From a checkpoint of a small transformer trained on Wikipedia: width 256, tied embeddings.
MLP neurons of a small language model. Each row is named by its layer, matrix (gate and up: input weights; down: output weights) and neuron, and shows model dimensions 96-191. Each number is 128 + 24 x the weight over its row's rms, rounded and kept within 0 to 255. Numbers have three digits each. A neuron's up and down rows have the sign that makes its largest values positive.
Before each neuron's rows, "fires in" lists the words (lower case) most often at its 100 highest values on Wikipedia text that the model never trained on.

fires in: "during", "after", "following", "however", "before"
L4.gate161:097151113137097089142182156170147148166114123155136122141168119150147131091121117070113119135122133146151117129126138129165129089183089133144149103084130124169159134096129183104178122163127118092119119128136140113089119129144138105100106099121119150105158104127066136089155116105137104140
L4.up161:127160127122085145131141108118142104127124094130159139139159143117067114125132124102079126085043118155131168131121108153068111147109094153092110171110125158157102125139140136107095149139115151136118166097134150153099109129106160127137138135133135152152107138121146147115155146099146092120
L4.down161:092126115134140136110135159097132109107163105095120145123115152121112120165157119134110109143127097146098130153118117119136133103116128106147125130147127117135124124114152100111109129156142130096163112111135178112105038145140140118104126099144114099117150090127085106108107103158141114153

fires in: "for", "to", "against", "by"
L3.gate352:148118109168148182125159113167094126121096148108136089135111163147115158158118142160096125142109122122091147124083115105125111105170124155157143127161119140100127124105080106084179123090127087098153132096141154169115120138110102094172156143121115129129114119125119110102163121110119111125
L3.up352:158163146105148168095142152139091124114132169112144154129141142203086164144136143145115138117138102138101146119108122095131117110146114172159140143136120131098163128126119124091155116167109122091187135127139150156169142179091101129129130146124113162125092151147126137117123165118128129129
L3.down352:124146149151125122100141135093139123146105120167190107106130128137146142149123105145152109118131128132100145102105143113116135120142119120114124157141127151075144183104109135124152095132119126128146127127131135125153173118130123130129135083142098135132121127141135119123108114100123108142

fires in: "of"
L2.gate288:165173127122113172127138164134107083135150069088163089165088111120155148119110138099122114145134149147114167109152182124135151082158106133100107119097124128085135132109099136169099118146155114102106107135128101091100157133137159123167154117112120150152185106130092116119128111114102108139
L2.up288:161171143143125150118146135119156134180133117107120097172139142116169103140135131122117122146103142141178140152159119112138147060125184114135082105116152125114083145127179120134126140132201065148130103102076120145143138144128127168141145110108124145135134072162147143123095119100135106134
L2.down288:164119113147150133085118181103129101117142118129121087114156132122150094123138122120163111112129163094130151128132132142131133120132155130164074114119135117116084099160142141107094110097173122076134142154101132081151149114107113132112150152080133088127157105104127115114096148110144097159

fires in: "as", "under", "makes"
L8.gate419:104145097111145134115113126127138146138101139111126147147082134164099103117142106138166153125189132118110138103134146140158102098130135119130078130129151172129138122125120128129120120155144102168158103139184170159163092113134104123136112132125123076103121133154146151169165086110119109077
L8.up419:119148118105126141153128167123145152128101107138093145167112120128142141104126106148108141113117112134106068135117157130116096109097107094126106130107115079133159137103090144111126134136148090145128098125126164135143182133091117120118150126161151135091123117105121179120136131114097115113
L8.down419:105112104147170149175168122142163110147138128164146175126125119097134108114131098134117130154118131139137145135111169141083113132167159121138149132080145131102102117084137157104080170147124170161128130127157099112125115140191140158163085107149100124125160138118105140129142120108135162194

fires in: "in", "after", "following", "during", "at", "reached"
L3.gate260:108133163143094109106191106133175148092148153113176148152123123088085174077107093145121123134124120195173160129149138105125117100154096107122146157105119168172150144068143135115129100136105116148169145129112113148141130137075142114098139157150128170111133167134133166128127076110122109119
L3.up260:112133117129115101105138106115120121145141131143127074127089137124123152117166108066113127137150146098140105145116151101146124088082114090126134126146139139159154132167122145124121097115079116091147150145133128127164094123144168082140100129089120106100132082089122086109118134143159095115
L3.down260:102140115118117129114145067115113130118131139127171090156151114118093130136118100117134112108147148163149154153096136101137133152156141115146132096135117127143139173115128127144114117146073104117145152159122102116139125114139159092123134160144122128118163122141148133133137110152119127166

fires in: "of", "to", "before", "than", "over", "bagnères"
L5.gate508:146159124131180185123107133126107123104122173172136118141084137138131170130117096108148102153114114106165137113086098100121154103128143148182184118137140133157140120138122162177111109132129146136119130144148167167178159121113113133084115167147124125124142130156127130133122150128150154140
L5.up508:172154110133154142129143094163147124140102140103155127136073134168088165122167114119097150138106166158148180166136148181164122095131156161141121130146138139115177152097171148103147107127165126151148185141104121099163152124125133132110077116125100138126107111114153131147150124119158119115
L5.down508:127124127119103116104091134129100134119159131152128115112109127161147089087132148158146136105126111126139122134107116125095162113138111124140078182175120149113151133116137154109160098137123145134123119167110153136147134149139125136105101097096112090151133113127132118153185128130127153149

fires in: "are", "is"
L5.gate174:121136128163111116147150092140113106153140148090151126105111134095143173088110107133145099120104149155125149137139142137128120095135151131089149125153083117141098168114130144133094117136133146155150119111147078107140101169117085090139092107113137139147150131150118137141152130160152174110
L5.up174:106101135166107109157126129206114128142145155083156116111178144135149131108119124125085105157090139163154130141122119147147059096143120139170118150120118103130165155151120135128173118144119123120124093094123123109111129149154122112117113095105119160156103097136113146113131119138159141118
L5.down174:089117144146141105160156134107124108143115147151141099064101108106165171149111110124136110126167159142140140096133128145150138145146155143121115140125147133110141117147121153166106123132098107155126100073138157088133118128136093148149120117135105142144113137142145098135114112113144173118

fires in: "became", "as", "called", "create", "designated", "considered"
L2.gate164:113137087135154154106127117146141144167099138112140127158177143136123146116074136147145131085160103110149115116132118158119150130120140112083166131134121088110125100113115124101147128139147100161123154142175138102142086178129127128131124120173167157116116107122124175151149175101108138118
L2.up164:152124140142099137139149123134133148126105136091104079189146104151094068101112128165121095151147116131139124094095141162132128094121115155100106097129123116140119129138125109080134126112146127128134077151150117108095146165150128194181054167158131116138137143105132125108131096071107146112
L2.down164:105122100152100116105135105153134091153120143130128155132087146075138124068133112101167098116147101149149128121121124147128111127117140098156136130130131131075155130111149131114153140121136127159111131109138144096127108159162105150121097093152132100154110159100141168148137108151094151163

fires in: "in", "at"
L5.gate340:161157141163139125164138180139137139095155138147125063142134156123104173119085113143137158119104138147116124115119149091130176105130137122141137136126133122123114107116163125129093116180093136168121097125148104168167116130082141092160126145143142132091146164174127136124145110123149075185
L5.up340:088120097141097125159137094135113111157126139156149129136154167137100139152133107103100160141128146139169120087110153063191147140118150122140108136112160116095128106150108124110086088139155184089110134093149139149161089120124132093108133140125176123093112116146165155151137144151169114155
L5.down340:133141088148166108096137174126112152128110116158163085130124116123123139111121087139160109127117126132096136170117149161112146093104123144110137150125134142080134131099145088138127059152132154114140120121118121130128149125146152163124102064135148107128135133103131117119143133107124142143

fires in: "at", "that", "won", "seasons", "athlete"
L2.gate170:137169110123110109090098139144125133159109118111134114131125178093086137153139129113129174153108141073123143163130096086143128110076135145145147110148098106136123135074088135146101114136164091110160146162144140160113124121145119107147169108126121175130097180115123140127142109104119164172
L2.up170:156106132117120154138128151177092093126119110121114098152161148096141085144179109153143098132176080123121135131146140129098104133129113112122104141166167115141118165157123115132087170127180148175131129097123141108156071085161118140119133149120109156172135095103108120159132130113143091128
L2.down170:135163074098128127150155166143110117133167116136139132135118126160149122096142143112116155138155115118146127119117173133159123119122125062159104133145132134146174127096155116099128103130130133109101120157092125121155067112151143179127118138154090126122111133110121146115136127119071122102

fires in: "made", "make", "called", "makes", "making", "named"
L8.gate169:109134143096103133148122149160144118114129110127126163128128160175134097120132151156121094064150116157136134101193163069106104147114127105142132140116057154138110131111144125117103092106204111111143089150159137140143143171094111145152123120136128152156166139117134132156149178141127143120
L8.up169:145127153163188145082153159133085126124132117154156138171134147133166121145162135130138130163085132105168117105111134127088144119128092110153119140112118099112146134111139134165103149144134154126110126131109121129128096115118124099113106163180107104083132137112063188133092144130112103145
L8.down169:106129085110144097130137155099099142118115126131150158142174132117123142143147135144143142134126089103095113132154150106154115148083112090121165147077120114142151113068065147098114178138120125124110140160130115132086114093115122090109161126155130143161141130136099147168086135156136147118

fires in: "became", "as", "elected", "of", "become"
L5.gate478:128138146134113126136158096130079113147073134179161128143146115137140091108109147102128142121163153128141128130132127141170124107093115117144161098095125093137155146137113175140122137115163083120135118132133147129138082181082079141165165131155146135179163165149112149102121131137121113137
L5.up478:118125117130119173131121131106142109096114097128101063142132118108086112118102091100149131108172117114140106111147151189154109128134162121096107132176108142125120161168162130095136121148144100068130141114116137072132090133128143127175110116110129113112134128120153110102127134166115139094
L5.down478:114138154116096143156169102132085140174117131142119120139089112119135109077145151160140158114107105138151123135114095157135088132116164107105158117125146097102158111120159133150148146090145088125134157095113167128149100128119098167175102150134139150173129151111142125113121141129086137104

fires in: "at", "under", "on"
L10.gate414:118123101142135138141160136167121136147126145094159133119107185172101144103126132155125130136148112150105155158114131101109096103161147136153150104204146142147166115115130152097192103171146149135175132156163147110127149117111112121169125056120098133135147135143132139077121130116122105148
L10.up414:119165125116112143108105128156144139141167118120120150152079137130113158109110150097135113189128058148112143160099165133144094091129126169123098138109162148140168123137102123127098128152119145107126102085170143153163134146140133099117147157116115113118117138190126082126137140123116144115
L10.down414:146133106122153186168126151132123133169091134152130101120111125129136077127141150127185145123106097156103167128115159145126113102114115115095127155109094121128097146153128119129162151116114143143103142133113139116111126125142077131196135121140124138121151120099111125112126137131129141185

fires in: "of"
L3.gate29:159136117133106140110122091134126138157093131138140116125150112149105108136069122133148119172109142134118138131135125147087109065114107179142139132090115124137136133118117128062119105127113117132169092198191149129140160097148127162105134129115105120141141136111107118078149121121087134131
L3.up29:139147099095116115141120112114159129155147193130097161134143143109119118123136126158094162170126126145123124100152115137146133103106162164161151116108098104126148075149149141133135114114152123095166148112140107147157142143107095135114153119137102104166133135153131147158165111142119141115
L3.down29:161185112152134128136137163154100110146140178181124143077150108114136136138119168092153104095150116084068105086155121122107129105110121110093146153117128128094149126091119120095118148098140137129117109103088090147102119137135096121147124116124108116131099147107115160115149121133118080167

fires in: "to", "after", "despite", "following", "of"
L5.gate337:062105110152113139112144114133108141135147134137157165077084140145130148148094137141143159129127123088144138156101102132125144133089130105139156098154120148132110129083108157053147107146092131135161087123112153137137098119114103078097143128120097127092105152130131141099187129084114125110
L5.up337:110100121120139122098139176125192108140131143133135146131113154165098151155106132107098127131134156123170131155123144115080087159119156093173104139159090168125158114121162137087137109172122107114158181138140133090129121152094086079122145109126149129102107154146109111110121106124170112158
L5.down337:130128120129144132118155122098126127137154165182119092115097124128086151181084150153147172099124127158137135131133109138098147147138127132115146189160153136150132218126126157117156070111128157093173139148171138120121163124142124066102147148118076125099114126154100104114111105122117146199

fires in: "other", "any", "world", "some"
L4.gate500:148156100095158143126138120109107185127121108142143098155124114201143093132151119120091125129116119156119113122132128073094061134129082133103148141096159118150087136167153125169163126114126100142098150165113108127100155168093145160106158126135100149112126086145132120146117158120135155140
L4.up500:161137102173121116166140129088176154123122090141125128140122120134094137142119128091172122132073138138106120131130146129095113123125127116101101102124144131109175132108152137110129113146077120134098098099133099181124136122147122122122131115130151129124147151161135118151135200143115100134
L4.down500:106118141168126060061114101118113138112112110127095127148138134130115101135138107107143124143129123119137085133140123100107127164105121062149113153103114130098113151082117163166145156157159118132086115138146156125127101140104112118129123097129126091139100091085121125123115131099126131116

fires in: "is", "was"
L8.gate251:118154124186096085146146058117168113143141125114105171101118146082085142105135185150123129143096142142126142166132140144117147127132158181089120110163110134165143135132118137120122155133150109109144098148135102158115134077133130112156110121123098127113156139147127140141140161149148132120
L8.up251:140118145132118131120162134137102104101124084124089121101162130134093140135136132139143108115137109165134143135126151155167150167139142129118094106103146143121145153182125084136092096071113129085115102122156117144132108148131122116127124117101108163112102152093131126154158193133142110123
L8.down251:107105126151134109130160164117147099104111149108119157113141113084119163132127121116174113146108139186128125138138139113113142138086156122151104139095145141144125148132114147177131137142121144135139083165174117143102155151150132144122128104131140159118129111131148129134124129141150127106

fires in: "in", "of", "on"
L10.gate434:098116107131098165129140157148118132108152141123138134150136149115131141128081128099111149130106154154138115180149174135174149127113106114153090136108121166116130111116083105107115119140124125131162139109148120131130136134138099102103097127124108149137113112094119140111075117133088161146
L10.up434:129158147168153068101159140139107146146152146141142128120159140161137117175136111141122123146135162150095142115091121131083144111120128118102131169131133148104170126112128116142143120119145144153170106148123123181166156098125117152150114109076102150118105095139141167108103110114147147149
L10.down434:144116135114162120140119131125115158109144106152134114147112158092170118083125099178112160100115146132080118138114140121111130093147093102115130160094128139104121149142134156107114119140111162146163108108122111153167123133123182163110121131131119112122104141151149137102133148113111136133

fires in: "the", "of", "votes"
L4.gate418:078127133131090135082118130127108150120158087125121141125086160139128121143132153152093142112113104117144131113123138160147108143145133143098125139123119142141144133129154122096138082140153109144174131137113083082116144189143134113123112156134139148140134145096127164117137112136099133100
L4.up418:137133104111133126138127093126116138125133125107133109156135142182137107151111152109147124135115105105158132138132139162143099169150091160154097156088123118129148131126154097147127154108152109117090112155089104128114120129138077157109113173119136162169160113125142130156098115165104089138
L4.down418:129161125135110130147092096129122097107104125149111156120126152160172100109088124143156136115160113090134099122146127162134107119125158090144128100144118097155110131138144122096083144148121119116090106117112158138135148161159097153111105125099138150142114117108181112096131098118119088114

fires in: "for", "at", "from", "former", "forest"
L8.gate393:117160142156145129123126144143143141126163098109129097116152140146124117119118106135124124142199161162109150168166157123077151103132117078094122152165164145113185162141079122137151122152144066081107098137108136134138108108174136133144145142138122163149138155163173127133110119109119109166
L8.up393:107114132124134123124133128139202126056135113179126137131165136134130098096123133141113137128159145157083118137133158136104135084107112093093143149110143165136172135097103148126124107138092104095133133108123137116138123138169135110143145090157154144136130116140153138123158127142090151121
L8.down393:113142128123132143109129124138101133124141133148179117127178149126128094175080148158128141096161126112116120140108126140111148108151110120144114170134162112114151065116150115096150110144138140114149096127105144150138117090138146096139129103119078139161171133145160136127149103118121124156

fires in: "at", "above"
L4.gate362:148124080115144095148100115133137162161128106131155117108176145093101109103157139151149143108170116128174149141133100112140103158105164105126141132147175113177113107142109148101129093099126122060130110123143143145150124135140101122126121149120098127133122120127097133123163134120151107142
L4.up362:102137126151135117156136139135128155152121148169149137111212145143132116139105135104133151149142127174119148099128073130126115107108151152099160135161152172115167102118082155110116128149146104101169148100150133095118115139145101125142145094154108101120155185140112094088129094135160141122
L4.down362:068138090158165130152141145141135125176118121156125121106116148096079144170120181131154171138117095126134150130138143119102110087127117167123146167135139126095193107105131116095108153147090161111106141131156126162105125090121108077134106158121137118092139161120152116122103107131136137151

fires in: "during", "after", "to", "following"
L2.gate30:153182102153100123097110095143125123130118152143125137120129130124090145109109146149115118132079125151106147135143161103110096109143135130105169150118148107168170133156109131141147113139088123088157136125119098162114121106082178103140116141143078190100109138140108158104172141123177101129
L2.up30:114138117131092153137143101121100078129155112164113129104149132103101122148166105140109110131110140161147112166093153126109157115123104175113131193089132134134183138138135155151133074156126163115155119113116159111150165109119121100153112132133135103136126160113108106114151194143129105109
L2.down30:076140134121104122138126140078113135134132082156167142097127145122142181130121096172148144113103117151173175073177120135137134114136141130114123149115156148108132115113150112122121108162147172126119169106133166136126123128145166130103094083087110174067109108121094126114097111061118131146

fires in: "became", "known", "left", "become", "as"
L4.gate430:126150141139149157115124132135134133169150138112136111156130122146113161106081127125104133125163147110184154183158076108136115144097128104122135126113163118145092121091166126121136084142156094139141126127158114127112103114171145134179138163155115107143141173090115163176151153142119089150
L4.up430:091138130123109127121139154117114162101116105144163091172084078149160130096076098156135120117128098117111119141163119162123083100153124086128105156128100096125118150158132154133117114138118086184131109133153101163118105152092086122141136112087108127085121126140146141124115149138136115096
L4.down430:159151127146136083110138102107135096163141123155133141164139090156156131157153119139151086147106073104130126175120140143086079116128140144120076155128082176133137135120092116095107148185167103145125122143126149127116122111165084123165139105118154164146143124159108102178122140159143118068

fires in: "some", "any", "many", "no", "conditions"
L2.gate301:159107145153076104098145176141088141177114133140145087135123120142137121151114135101152139206131134171093120116136124127054094130132083150072098115126114177125120138156143142100144127102137120131128111161076131101127120154096134147131144115146107153127121143118112145116125114108105116170
L2.up301:172135153139075119120151128127031142151146096123134133126112115147130101104139146165169135170100129132110138151118126092122137129145103136147128140107102169120155106108076101123130149143117150133141119146145129098085168124118156112085107114118114120110148156180115119102107173117122095161
L2.down301:116130138152140115112133125085110093131098104126147103110130172107127106184138132110144129205107125118116135110128141128097144158121093157105139093099144064065122112158099172145122128153131145153126114103108119123157114131110112107143125093169152132164153149134159115095099170135148117116

fires in: "and"
L2.gate455:145141129116107115173120163125121133137135122155150169146100118187114123116113128117146105094162140117146097116120123181155151167091142122148149115106129119134129126135131119102123097141156151139156113156153102140152131115171114141071082144153172115132164103161133111148108141160142129143
L2.up455:100189144101136122135130117147103147115101170147111113122080102158132116165148142127102154083105171116122122136127144134096155128100141137124136110142134113097138101122114111129088123127134090097118115099095126131130110166103135159126118132156138161149150126154085096116152106101134105118
L2.down455:157117141118091101134104162134141091116132166135107130151107155106119098139106151181150138128109128109147098144118121091139129153065149103173125110089119120108166184127132115150168107126094143127137066142176135133139121119143143129091091123104130104096121100178089168107083131132108144118

fires in: "and", "or", "than"
L10.gate303:100102086114152162158141132199144128123116137119100151096117114144127151123128114138164139106135180107081154134126117145125104123135099137138109110176153121109106173140155155115138087147118104131100115121136210152138081131128151129176102108123116092128156134108109163173168148121107132137
L10.up303:125131166128109138143101101142111174105110142117148131132086144133106169156107159176094185100130119151121118112135123115091159149106143172147147083090111122117114142142130124138142102136118166138127103154135161141141126165166125118100097149146091145131120147154118093108168117101143153142
L10.down303:090139149160094134125102130146145084129122090146170119190097156081144137127139160130104138160156151142122167177120133112177106121140134123121123086054142131102138131134138144117136124120104136111103100116145190118128177143133110129112119141162148139122131137155128175132117124121158138134

fires in: "this", "each", "the"
L5.gate225:101112134126138143130123140118094141129108122160128183155156110129129106185126151130145129100161164128165109140133144171137100127118137179150089140098147146130158116123102121124126132153150135083108102203137139118106063166122132146104142154145121145170111130103120156125139130106125144143
L5.up225:116111103136116136114130130109085126092145155110129169128121126131123086122124111159147161133100063132127148183139131143131101116117114131164078105111152115145118125157110163105118127138107119063149157139131145143127166110109119083113144156107087160100107109132151108156069133140138123109
L5.down225:129126137141115148177106140153145145137131143109110111119127144142129147131119110096153157125112095158111134132106099156137149178109130104137122152115114153109103172128108097158187135169136160136106129123143180120079148122147138157145113150113141143088125157125134068105136103085125119107

fires in: "of", "among", "design"
L5.gate448:121167126114115119113115138123102139088113115108130153168050130126109127125128081119137116143114133139086156155125143132134125147151108115134087111122124155165101190139103121123135146141137115166125126116146131135126110148108139124137160102129110165141151161139122147134119127128160119120
L5.up448:162134150151091097080123169147164119120140085106156073127126129137093135128130111112146160152085124138111119133123142086121109122145109093116148125150170088168167122103136119173145138162159148093133170125080119154124158079087162139140152138127103152131104118152084104119105120157121138138
L5.down448:110165147136160122124096161062111110092123094140174090149123110125159120116108144154109134130117085123167153129134180087138147124144145124123107122133134144106177143112100135092094116116143107119170124115117147139181107090137148125147104127145125138095126113097092178137135144126137111144

fires in: "to", "at"
L5.gate413:096153100151136146133117089137148125129086143136145133118145136152087090128120126106107126125157091096091114134118166117133100117125120169147103152137141159122143142143148144086149088125094133083137142175142120122138086192124146091134183161114139114117141132115141105141149161147124124109
L5.up413:183135138086112167121175146135136136156127098173141102134120137128130137162166072092092127145133150145113128120164123115171140079101103185159107127121114162126192145128096101119147157178128132115148125127135178107132150131176115104149146077122096119132120180086130117111146122135128107138
L5.down413:097144117136155135115169128183170117124103110113112086125145130109116133137116090167125139117153122162076124113077156124081137107141132140115125122136149138131094200098125105107147131166126096115154137161151165115116137116090090135112101104120110123163082135134132110139125154075130102120

fires in: "to", "not", "also", "never", "t", "help"
L4.gate203:131114057141079143134137082147156136169131145100150130110152110154142147153108135189124133139140122166107126143126116107082156100153121107146141151078096133119115139109147133134170124147122077107114090112138165143051163152100091137118106105120143163155117116145100131137134157120137094131
L4.up203:143142122151125153103122116173161143122121138141117126121144114171148180111070150115143126110145100174124134137097107119109121156141112167128142184140085126132143140158151131127107109145134142056121078136144144126116168123130123139117089104105118116127140102101110140144158138154088110100
L4.down203:105121148141146152140172141109138137130098194142121072058139141106143069142102141157089128161142147157126099119086100124101145115158099116141117152088119130111123176123152111118122153137133131148124116124148104129127140148074159149159124093154129068121100110112139119157136107094100148135

fires in: "made", "make", "took", "makes", "making", "taking"
L4.gate475:097125095130153127116143155162085132091125133110126146199148123150126121145139153121116110128164171149136120158128172151147138162105064156120147155142092154162141124092094128117104126161142076112123132131122118119109161118089104085158107138114116143138154126092087112156111091119116133139
L4.up475:147104134102124120167106145133143133131128143110151169153131134147116128161134147120130082166118119185118127113133138119149145143150174095114168157079108179143124142170097188149108113128116091147152154112147107134131149146128112127105107122122127116145159135098092140125124162132091130145
L4.down475:121143118085131130091117113149131123130127095122105142133123159170142137119136139111139113145146153129093116148139148066137084115138074112163137155104077144116119140111099151136128124095122116130170141122116168166112087105090111162145151143165123141141179120121098169112115158172116153127

fires in: "of", "all", "most", "some", "many", "other"
L8.gate304:134119126133139157137118131150090116121165135114131198162130126142111148144131103080155154103100133099161125152153098127076149123139098110116153102121102117127148142170166115093138135176108139122131148152102099128168129139080160097115133129139114172115122144122086120104112163144107127157
L8.up304:158080137169124143106131114085138131147101157084110115135173104164135134141119160131119088192121090142096133130146084132121070119168143119058106130130113109091127118138107081124093115196127102115100158144149090112107130133114149171134149070104126109130163138155133099120110142130122116126
L8.down304:114133134148149115139134123109099112118109158115143111150091105164100142136150151151095080172131101138146158143131106089131093137115131130134134136093130155135131109107113139150116141108140120130107150135144095115108127111121125111125168110135160167147118157106130154136095129146140120130

fires in: "to", "composer", "expos"
L3.gate28:074113118106101137148105097137107168128162133087125098123117163158138136146124161114079143146120122135113114131103127139127154167111096169114164145132071162101118149131164151109115122127131136078101120147155138144087137173117098103133180169150070126112135146123124187175094133087121151147
L3.up28:129115138172106148145145116175112156128102139118145118094122131144142150106098112142077095100097094128104106133111145158089120186118101135128109112124120111133121133120135173102155132147088129130097134124123128134062136128100144145142108106133102178110154136154118135135138169107098145139
L3.down28:158137118094120119148141130080095127150132123138151073103117141119089126128150108077133112103123128099105127102103140097119106142117154127118129148124130129176104155116141121122100113101147156121142164141108158134157093129072151157102158105165135114162142139141168178112083183150139124143

fires in: "was", "not", "were", "been", "also"
L10.gate180:129135104145120128116147115123171164130099155125137099118121140126146129120108121118112136144146138116124078167151138115156101113177152092121150119121138144133152164122163121153106112140147163133113149099120135093157089129093128094131146080139112186155154086132121154101127134162104121119
L10.up180:129135151110086153194092141110139177128160140178111114086149121101137090115083129154145118113115113110136099137090160125149136094130140149167109145098135154137127140142171141102144128138126140107152159170101112096111148142124120102115114093139080153167144100150162128147121141136119105108
L10.down180:095113101154135147128163109118111142120134156111108124106109179126147065152103140128149153166110135129135127098146158110157124106170132134108123088065113115108172118148087129118138103111100133136138149152131098123100116138105148110149133091141121132126138083111160136116117120097150138148

fires in: "of", "anthony", "francisco"
L3.gate150:130129121120132134147130114125088125121162150093143093140124147161138103165071142106127176113121148185079156143164170118143132102132093133159131142080143134145088122092112129069109106124120126130114106132128175155128176151103126136118156096132163146119149109109097143142153168136126157155
L3.up150:145169111128131091132120091121147157105142148137106134113135119078133115130140130152119131141125145104166114137118118133142160130108158121134112114087126107125125103153118154141121164111183101129134088127142167120116124178120156176081104190117092124111133158135136125109134148142099121110
L3.down150:128146154121145115123105135160097088124102122124129089077189134144101138111112124117126098128102131127106174118133150117136130108096141137086127120128150151119110121100162127112140135141136160084094124137130106164111164152067095161116141111095126074094122130086102133138103127153118165129

fires in: "at", "by"
L10.gate307:092125087131162151123158140120122088112123122120159090145178142116124107136134124138114155100144135112142111116103161185085155145173130120155131135156110194123160141121156096117148096113086129113152119124144098145151112120145107094105142174155082101087143137156087117143136126115147123114
L10.up307:112146142078124093107119164131137111100146093123146162116175144116128143155125146114136120163140093124098130156118162112127109114113154131115133141175124133105156139139126137123150142129074110116181176126083149132127119119136120115158094085107125182157163157140146140103144086102116119129
L10.down307:105139129146097131126129143153162153105113147104114147139140144109174172141074144163142155108120098152092160164149139136132134144099118116134159131112097124084142096146124136125134187130135137102140162104088144144156151091146099172083105095095113159138132137099141126108124127109159179133

fires in: "to"
L5.gate404:187153156134129171132165137114144119126111163132121148121146132090120166131140113131113119133142163116134134121087120134128139112171125086125117135129092184175106103098116126143092097130104093114106126137136133131120182120096118119096090163109126123170147109153133091089100113114112106119
L5.up404:111128187127103151183142143130138134120122142133119061073128145159107120118107138181116133147148179133174119163142119137122148154140158176121099140098091144142126127109169079121158135132137118158155090154139094117160102142105115156109134150119129136116117117103126130117144138103134121106
L5.down404:133179197126123117121124170160098140121115163109110118146129108114155151123118122160104119130136132122126139113079079133112128119154099119120129136152127115127185165092140148174124077184111093170082137104122070104125143127175101137114115127122172106103153113145131131101193103144133148152

fires in: "that", "each", "any", "this"
L4.gate114:086122103163125201134103125124123114115149113116133112150101110129097105127155163131106160143175125176089141171140100141159107154137085118122110121152157111121159104101104137098125079119125080126162104182131144169152098151143093131102131132095117165118132158153130172143108138096088135116
L4.up114:149145103105132146174115149098112119162128116108106130101109083112125112143133163116094091173147126160102105169123113126118153140106091089123100155164181136096138123141107130109132121103165138160122118147126158144170145125110065148091146145091146146108127143105134145144130106118117158148
L4.down114:116117119111127113153135153094124125124105091131104176088120099136165134109123141123167123148153145109135116107137119127112109120110101128133105098124117099074149167162104133140115124137140129161123122112136144146127110119112093181106136110063129164099141137146156099133118084088084108164

fires in: "to", "of", "into", "from"
L3.gate501:139077068107103124151133137150145126168147097117173105134072170161118150081076133122117082114124121144112150145127164136131134134106172125180143121104119125140142134149127110142120120101088147114175157161118120129127147151098103081090139135147134092144117144093108102123119102098138145104
L3.up501:178162080117107180064137144172147114128134166111134102151164146114117107130158129156151164140156144141129125147140134136158138101122143080111152172102151131125136173135115137145108106134135117100136092098186107121143160125133131161106185140099107118144162143123134138127169107148115106121
L3.down501:090127100187106116151151142169137134169092139113128163108138152104127120112115132113129131147141133140122152138101140121103173095141112127105098175158152145125151120133149078114140147115104153123131121142109122097102144117090159107129132132121126137089098094091133118111098092088093181101

fires in: "on", "at", "downtown", "in", "titled"
L5.gate154:089125105121128117156114092145124171134125105135159163186114126094066127155133115146127148141092127091131102137148138083151103111108097093114137118105121113102161112131111139121101114125144114114177115097159141157138129108101136124128132088139110117175136159133107141099145141108182098094
L5.up154:095113120126146115148114192190125114112122121118118101122165165133132125155130077137097111139166115144151130123129126136136111112156168138130138095105142130121150129131108155112170150137081117133155120112164115118133126151155131088192105067124113135148139116131173142145145136129166123107
L5.down154:144109144111137150143109134131112123125132160161130108097168134098117146126119159130107197133144148116093118111109113091100115131119158172143108106139130143164121101116125114126130134127122117141131116142169140101116125104135146127109163119129121145127142152106116126140207113101115081161